{"num_hidden_layers": 8, "intermediate_size": 3072, "norm_place": "pre", "qk_norm": false, "attn_scale": 0.125, "parallel_block": false, "init_std_qkv": 0.0262, "lr_head": 0.00891, "max_grad_norm": 0.5, "final_lr_fraction": 0.1, "batch_tokens": 131072, "doc_mask": true, "max_steps": 6067}
MLP neurons of a small language model. Each row is named by its layer, matrix (up: input weights) and neuron, and shows model dimensions 384-511. Each number is 500 + 50 x the weight over its row's rms, rounded and kept within 0 to 999. Numbers have three digits each.
After each neuron's rows, "fires after" lists the tokens most often just before its 100 highest values on Wikipedia text that the model never trained on.

L4.up1672:542427489495592465442430490502536520495471501442537497495580468547456499450508533497525437493454530529478494425549528524464481385464456475504416468606618492488556513576542414535580459544465436568460530508476493545444558643509500551445510507468546479534525474524485541507424466367407462526525518560532439470490509528417531473542532455471543514529534513497508546535535498522441580460452
fires after: "-"

L4.up2745:586532560493405470449497419477534496536513474426546574475516599445479503624408539580569557494498574522476406468532523435473479461520481450545564419550349502492529504601569472475518509396523538550469465498447569514533461451576430486618490496558431541507472554459475512563410403427504523535457463508468518507516435488533473539498508483389393609409504548473572459523469450508488482467521
fires after: " =", "=", " at", " in", "  "

L4.up2609:541442522563626540483556463517540559481466514391465529546504441434345496544356596447576490558473410406431544449480573453507522543524457490494501496502471513484378553483415524560569419533535582470467559384475466442485549435489467591504502544505571486466434495422510580472487519376554571525571537495493509433574470521450483448505485479469486432533510501508459566459406417458530539514594
fires after: "|", " |", ":"

L4.up2172:494496523454399499485492522567505483551489493477624505471559530536500406466459518577486502431396478446487521522498457537605520414463516510460412534451381470510547418522555568450580497453484462441475538549490527556454485402541443429555456485529436406490536518512557606488461453494546504491495509505533466468501442502469592537434409482446557521541536459511459519505488496472467394517675
fires after: "-", "19", " as"

L4.up2630:471544517441589438481534478403415537566489421426564553596478449424418553431455508614453472528449499501502458417448541483445516557472526539464526524490490509470465562476490463585480409459516536519503525638544542517447576481470508515537466483530542478429499465557458463506534409471450477493482473531508404491501410456453614500551500455490512544452510547555610589454550487535470578463488
fires after: " =", "=", "History", "ion", " career"

L4.up2596:505443589523451490425529527460502523614444486504460488627564441568440496484517443489481405577453525489415555551484583547449526480482456520431487445456461538539462462538518485440459497513518607475470490451432557494433515517504577520461433522556538458463503503566588509512461420445487420519550514516502497526613446471562497584553463554430541530511520532532481500521455510488528513490515
fires after: " |", " =", "=", "}", " flying"

L4.up1794:486568506554514504537514534489502481519540540433483524581588467474445571556470636571533548511476545457536553431474517499477540486356478529493591521439525505589528450463563484450414504458454542542476496502554524489524510454510511519450537414492536425510470580434499506502455418521511508460473507501510490562523363514516538447516592518514533535546591465486505412484524561493560479571572
fires after: "|", "-"

L4.up2130:587456532605516407547447475450476539515355486543420533554555457565407513536416510559513574500416449510446531587543388505475532565566500467497535511456452513507520435525541539421518559430474518485502560501547486402501557441473470468521550553432462538549438475519472516493566456537407619529490449549486569499544521497375494557486488567491544527584426508392402468458554468489542514409566
fires after: "-"

L4.up2048:404600451490416486425478477493548472541558538419511523476484575466453569607420486445508501504502531471358564545525512415554482446509470478498461454425469523469471482381473538516495523437478495488546516501444511475475510514430491558511518615481431445571528517418428566593496567593453430561535534523516543451568457552579508476419556501513547515544566398559468539438545442508535537479501
fires after: "|", "-"

L4.up3058:508649461458481571483423531452458428484504449530452563662483436504574522504535416585604502492410438512478513480438494379460570538468482508493460456572459439579543566550573580496462421510482473474520466509558499638523465489544523452584509562467442528521504512477492529471458567446492441490363437516461545473455481568439489556331556524571455508417506399472524464492541482586495452446518
fires after: " 3", " 2", " 0", " 1", " 4", "-"

L4.up1524:535465508473589515421423476537513443449543433395570480555462479439488547509476525469468503543444481510510550453384511466524610472613501466524597513574519519504515554385516436562331522531505638490416493525457445546439588526537534491486449554533518430525527500469486515491521558459478445541487507489469522507471501494554505500482535446508567506541392524484551577496413501498551501469479
fires after: " |", ";", ".", " and", " to"

L4.up2873:531454572426557605545438591510590464511443512434573466453485496449435529459406434581512406481503426488550492525485551530469495529457453438558603573493553481545501455553475455468543522593596447489495532445544552432548551518460452553516473430580445539514428492564472481577567473468540399515498505531422528489582518479552532562471449459430484429516423512585516400434508582559445619503470
fires after: ",", " |", "In"

L4.up2736:559547421517429444439545560494555484441451528553501505470535587484492525513409589552492486517577489489520528467496522519452474516580450435486438578436459423463577532491590425501493565454477532524495504539521543446544476380495497468485499590603507477489547414581581568490474439502417546505560466520533574596420391509541583449483418605509436557457509629554502545535365591516455498508645
fires after: "-", " (", "|", ",", "19"

L4.up2853:483554465552454485459604526471529468551456470545422469490503581465490493522504545533565448530436494493468506483500550450516574479464517450407454545512522408556510491528541463485446493543488628441430543587564548492410572404479444519482424582498465405439417502424471432505549555477445590538479542463530455493515518533525527491471559496510481559595508457472474554456466511563469526477591
fires after: "|", "-", " the", " The"

L4.up2448:518554503549521524463439491449460499505550468425512437559535524542449484517568535541569502486470465575503529460536473511467516548482439522427510501489446464602544501505535451396489438477534533461513526451484546472542554495500482421513477505532539472402479565437485509485573514576496604509550549505539455509488502439457550535555605504543503535522527550477533566542551464502523477421449
fires after: " 3", " 4", " 5", " 0", " 1", " /"